MLP neurons of a small language model. Each row is named by its layer, matrix (up: input weights) and neuron, and shows model dimensions 176-367. Each number is 500 + 25 x the weight over its row's rms, rounded and kept within 0 to 999. Numbers have three digits each.
After each neuron's rows, "fires in" lists the words (lower case) most often at its 100 highest values on Wikipedia text that the model never trained on.

L9.up312:485427458496496489496494507484511495554486528522470477498554495484480521516482549482476473480478546501501442515519468517508542478522481494457504491505526553483484473518452551477483513516493492495514509521513532485495416462503461436489481510509489492497484501462474495488516497474511494537484525480505504489507475498498507486467519499491502510499471475511511500509498483533482525473532545510466499500480498506516501490491503515505517514491485465520502519482460494497479534524451506505510493516520505466479454478491483474500511498540489488486486507487507465496460463472523531538
fires in: "have", "had", "having", "be", "has", "being"

L9.up345:512510518489488504494459491467533524476491513446518509481523542492490475503502461470494507498539470483490525473517496516489515524550498497500467527521480512522561485458467508514468519474480516550530529477526521551535487500494525513495500522486519502519520471509494496480520519478479481513543519494505491503527509463483480513501487513458489486498508439483513473499493454488463493441500499489527506495508507488532530468493479520455495544494500476516508535522490529474502481557509485507486494534513541501498507548527485523509444515498570528480467502496509507511501472482478517487
fires in: "0", "2", "6", "9", "12"

L3.up986:465483511539456467481516495511491474516491476525502480482532482513547512486503536514465463528536511512480498523500521523486472502496496496483495472499495511585496540501505477491495499515489522459495487498513474465473471520526476458507520489527497510530492502529495478489489491513489511414530535476506501423486483522476466445500484522495521470521502478486526463475475524539519491470494461525454523515517488490462484498493495484503475484557501508495490547508450488531472485477502533506507512516496463505480505465476481508510501494481469538484483489516527493487508512505469548514
fires in: "of", "three", "two", "five", "nine", "multiple"

L7.up1316:491504469500512543499497482482558480483513511453470507511451485506486501513480497486489505483489539451504498515476497487481489475519519511525457486521590495523498511497471490512499525478456501506546531491534482445495462509526456479487550478525483502501464517476473510512520508524487471500479512458543507535492500516527500540548468508484475504504448491521495503452492485433509503497530494466497489501560525510441490500483493519540484546486530497513520500549449482484459520485484491515506492496477482490494511466488472535491459508518531467491493503549504470481516525483530521527
fires in: "had", "it", "has", "there", "have", "never"

L3.up470:498525511537517510481467513490507498515515474506509498542468527491547529453492458494478458495512483517515547505455502481487511513472487534464515486510490510509514490493503491482478452485477486474474495510539516526512478513520486521475470509506500501492475500501518508558498505505455445520486526492472481459472466460476503515497527522509515501490469511531527553539518485510502461474461511540527454525488485422500461499487477536544492486532434506536509531512517522491486516497504508520502503463556503482502458486519508512455506513478474509534489456486482482458521493494541499474
fires in: "on", "of", "extended"

L3.up899:525509502463513514505476483528562464472477504517514504503500502497530504521494522519515453460489513481525461502465571512522497471517495508510505542515473464491494493501466468516544476481490525508497529529477559477524505534502460497481559471467508503535507504509493496499524534537508485489552480489505490502492480522495498502542510524456491480470551503457503480457506472497505475513474506456524487479473509500524457491528454506508496530508500487525518508512527492462504519488530543525497491525528463583513471535526440493493501493482511467516530508509506472480474515466453514528
fires in: "where", "when", "if", "while", "that", "time"

L7.up268:511485535514496511498521515486481470508494512499466485503502518468458513461509479457497521485500574515490521479498478472495511524478461537472505521518488508468499505476466493523510503453511520478481495495503483461512483473529540464499491509448569486494482532546486509508573501504481488510494505509493463507511465505502489494529460470516503489509542513496466495500468534435488479505476501488515479487499492480480504496528471469475540486534483474471501539477505425509460477480503468472533513476510538538478474473486512480518502471496497541501504480516501496534551469529489557486
fires in: "for", "of", "sexual", "cultural", "deep"

L3.up374:500439539501515464502505469549479537479494505501544485493456497481496501523496496492530465520514517544489486514490525511471476466464514520472526437480556512505499490476526470480477480523526500527485463495556477491484466549539509528523453450490515509445507513487513501509503520545515477495485505526546535495538492446525520471475504470491475509495503481494500484493545515481459514455514437507465464457487511502507539488528503565507515499494469518533535472500511508525504483516524498523468506465555509513485487485509516530498481496501497520476508549546553507505476478512540486563
fires in: "united", "ce", "tom"

L4.up500:506526498451529508530549453532448526492515493524476478450476491490519473528479485489523510511525512488440531514526499531493435453513518513471528503501503484499501475514469496511507483536516496472524517535540514509512465492512471523537507566481488524472529506497512523536501527554502516492540484513458511514544499504550484510486511530488510525516442527507495500522492503506519516495542493517461501466479489492512469463530467526502452500494473507519480483527493543486516493501472489455500465460495517512493456501551470532504444483470526496516448480508499487503516476475513493515
fires in: "united", "sri"

L3.up1408:480479445482509519489515513483510497477476489504487499512503528504498509530484521497512518489512531467482498497503554540439496515533509527529558488464503486537464487427489501458531520518484514486521442512549505516498502502498464506513483479525509493478474497485508483496503490550497510541517504490483520501491526488479500477469500541499499500486528494503494532500472549517474462525511485539514540527496505498482519522499456510492499491515481494456546474505458481520503531500482478506466441488462473494531483515507500475552529491491468508503455564504489510532468489471517512514
fires in: "not", "make", "helped", "www", "help", "to"

L3.up955:485482446498466563498543508540508475486511504505492492494488489491442497467497510484500512535491490522536476473492523541537503549490496502502519480477556508499496489475545518518499445501497469518510485511522494481491510493528505455487471509483541489492529523542493491480471496523517499510494454506488521516542504525466476502526466509502447499468497515478511506518489526482483457453495526510442510513484525490506499491547528498506490512456489490489546532504501543525502487533499445521471512468506495495554497519527512494523509520546520498520543520496483532465507507533512541515
fires in: "her"

L3.up845:511485501532502448468480509521487533496518474456518467502497515531474495504498512525457455494564521513498488480475489517491514477511528483492525458503478503544544470469498467517466473519538470473482513476514521513486513487478454550531514490502533500525482475463516503483563468492463501521487540500477535508436462508536498537486564477484517501473465537502489481540539514494520496507457507511465525523512510492518503497497478515492525511505476488516507489466517526512462499467525515512533456553505540485458446504468509486546489517518455512504510505475482498522523523447494508519
fires in: "other", "top", "western", "northern", "middle"

L9.up1288:534515535503493506514498499552500527524484511552476464534474443519527533514474475480467495491538467494526502495500510506476527517491496498526469521506464461494522520530495540489491502465508526479483487546515478520497555439510497475501513541488523528510494518453512515552502535478531490490527536501493479493506513518517512469539521527484462525499503498499535494530525492511462479527452490489528528473545467518501495540519503478500486529510493509480462500572494534492518481508518524507483509522528476479508555510511489465493499490476521495490491440474576491532525530477469476498
fires in: "0", "10", "100", "9", "11", "000"

L3.up1283:508449500448525466499506505504517495510505507510520470466486497556518483502507480475522464456521521476497466501524449476550524528492483500479517470505502492490506525442472484480478499491510505536525530494526510494513478499529535516489502475478518488476517510498496499441525509475508502512470507487508534509502494496463489451536498484474519487516493489562476522541535538499509523522523469514514533522509509480546490499484515511482485497534537496487490542478502493502493484516511470491525469494512541501486511502494534551502458457487500485539468490537494487471488564526520503503
fires in: "career", "working", "such", "worked", "https", "television"

L7.up1443:462480492564436526491477511527509467514543480545494509519512521518484524503484500487514521439486490473526536527507509515513496481512491498502487520491488471465471497498493485479510500460462532457465498519475550498535534470512500461515525491485549494479486508464551528538498453494531532481485493539481515474450472509502543485487480526464487495471478577526532522502496555552455502508543476540523470440502539480487498499473491476531477497546469485497491502476512508537519524479531486541562515491533492502517501526505455492506463487507517486517525495519515538530532506503530502487
fires in: "began", "before", "about", "of", "without", "while"

L3.up1165:487546500504473491492531508552477538485511498491447537508498552461526505472489513545505520487467520467500498516467513510483498485480515480488483499485516514493507521535545489446523510514531533514478507500545483462532500499486468508524490449486473478487475494519517540510486495477501497499496496524498469528415466474521501414509471455510531511501545489529538497486491540491529498490500551509496558471542444499505484517488514520518549469463539496507490524485476480514489494491554509542513482488488510517482477499488535484530478506510522491510515491494480498509509543473529534469
fires in: "of", "26", "35", "46", "d"

L3.up1124:486516499520522521465495495515459466481504462441510505524494523485547513482537497501506516456475475506528522482501530497524500492455433496519466502515484483486478520526474525508537520488476480459502474472505513490460498528527494503523502475520517460481472539535502488505494504531515424506479514484505496482529544469474517480567506499495517524490519494542492526520474553489508471515523485523481491515568552468500494488479472510468536483560501556527593527501514543510476507462517466522518492488512486510505496508527521525475480524463446479500499481524496508537524497483511505541
fires in: "in", "at", "atatürk", "by"

L3.up1178:524519483405540486479520520518481467476472523493483513498525508495539484538486476503515493517516508496509516488481530489487500476515519536541540493487525455511503557472461486504501525519482508528504523551515528504463520522488559497527546499491455507471521514548539489545548475523562524503511516464523492473534473478505494514513494511514486529502471526454541511484517522504507522494500480468471503476493520543474537478484511528531504477496521555484554480513480494495526497448513466491471490503489495473501498491497490534494510499461524466526502534523492506514472544486457528514
fires in: "united", "career", "university", "from", "blanchard"

L3.up609:490515510557484485499498501517483474479500514505529509535513478502533504498484505483451504520525503499551511527511497515493484451487484521502507460469440518508515511489465480483494474497519479444512505486513519484552492512501474476504528448508509494526445527496489524472512515475496483478534524523477469507512504505455467502538485509469492456511539470507516453512493454495542439459475503497496512495519486516503495497475540499529502491513508485518508504464475454519498518474539509509509525529479537533487505478487498491474536463497476515529502491512505456493458512485481526542
fires in: "several", "three", "many", "five", "of", "nine"

L9.up854:496476505482499503511496489485533524474471521460519546482509502492509510469506479503521498484523479481450527468440461471493490419485490474514514481455473495490516523511509515527494518553493488498514491504528500469488470493496505513541506519509488504517507507459506515504492524479494539517484485509492514575545468475544489484480480512497496475489498533488480536500536482513490520502552493517451495482534531480444495501531519493476510478553459514485493518528472495512486515486487447507500526466462486496526502526503503517499490541545491456527505468508507503512500509516506528510
fires in: "at", "to", "in", "with", "on", "for"

L3.up288:492483509518492531522497516501513520481493487503496515510520497508475537479509474491475565495543529465491486514476495491470493497482502504473547544472543539487461497485485492498505488528489499528492498475479462504500485534465496505473473478469458450466513480536513501462524482551530545485506478485477478505535508528433538484487452513522488455486477488520510476498467537508525461520465532519500463510528483536478460510455477482497495541510502513528491504549524503501510495467474516536484517486501488483531532474492522493526488479486517511497491553537504517491495488516521532530
fires in: "there", "it", "life", "re"

L3.up1477:495458498536518451500467488509508523502481492525505501517520518484531523517505549490432498484522530448483470510498520513512506479509496505488481479463490520518545537506509471521480512501453502491496520487499499507504457455486520497509513463511511494486477494519481508464511509532504514482549540495506544520452498503492492474539498508491490468504503494495521466479465473499501477510467458501473507520504447489513534468492461497520446461517477508470471502531500449508492482508501459524526541501459488515482494497515463533485516535464513526508465487538482488470447498512474528502
fires in: "of", "between", "three", "thirteen"

L3.up1006:506546491516509523526520504500540519479480540501429503479477487497465496496509478531534546473493476506508506562457507476462519464511502494465486524515506472474435466490475546504495488491502470525486500540533520485522518488542523484526493475488533518532493512457505525580494517505531526522519461501461522538520478494530523484501499495490495520477474463529534492450484473493501518521449493498518490460543498498468457464513497489538479497530478558540432481507490482510497478527513535494472505477504514502484521489469497522518500527443498476507502465530486506535475518466519510502
fires in: "by", "of", "to", "having", "because", "who"

L3.up98:480483490485490534510506405491498538500511481516495462498482519460453480526511492503475512502495499488517508513513501477554489491437452485472522542481483500498517491525493505457550465522483509477525526514491474510488510518551447501461490516520505487498461518482489530504509458481522466536494489489518500478492496461546490471515509514537504530459501506515477544462506499489507450495491523518516498508511517509495484497512476494511514465491512530533535478511503457507503508498484502486464496538499486485505448522514504499497509501490515498547463528505525520518488468509454536528
fires in: "could", "having", "did", "help", "helped", "can"

L3.up768:485538448495527487492489495510517531512484448528505472487519515470491472460500480482437522560515502509526536539482519481510496497482489520489495521491502491491503507520500493508524497464465507486505509498528554532531502536519483484488489499523520503500531531504506479559527502503478512508519493500515426526548484515543449535543522507476474509479494517546495493470495505493516524525534560514506533495505498490507472490478466505518509532470473502546486519561524501539563471464511526541480500479482503482484494475432492520497491438513480486485507459442479467497503498494505520507
fires in: "of", "k", "university"

L9.up556:491490545474522505502494522520577510508498504495503448474480501506445478502530535487469466445508469489524518487513488511532478493483458488522498476550499475537467539501493524468502515527485483487490513448482506519490439482502484502494536533484517505448497492473498522510501511529513490511528544564478525499515562476487496464485494526423519438436490510522503464497462539494471515504477484514506487533535444518484552500493480532532505503486505444492438469507481479489471534499516500488516512479487526518545492504507485500520491512514502510504508500481503515484510484487488531499
fires in: "had", "has", "have"

L3.up517:519490505482507508524478518506483514518504497468453522495500566509492533499511531486454551474492503464482469510460489473500526563485483486515470479496522515490535504488475452446527535491475470536514502501504481473500506496493515480520519480475544509471479535476480467477503488520502483463487484515531490523499491501495499466472507487513488507509533480566493490509492487459551533499560537483478483548540452525453477502474517511489495461503523524465502514510514502454512512523519467499498555452501544493480469513474537434530489532518464533503559503473509497459521492523537497459
fires in: "by", "of"

L3.up909:482523511509468482480550484514528533465467481530530532485502501508467489508499501453464510494490500473498490449481504501446537512521512498539479536551506552512486522502477520495490499482484550494488534509543451458501514467505473476509491461504498466500473453504525504477491478543540488502481456534501449502515522512526479454460541474490498524527494487509486472489531523463474463483499524512491526516469503488519525525510525469518512496501519484524506485498463538511471495491511489490508477511515511555471537517509498516538525481515444521488550501512469516497514516493512469555
fires in: "school", "university", "personal", "website", "age", "died"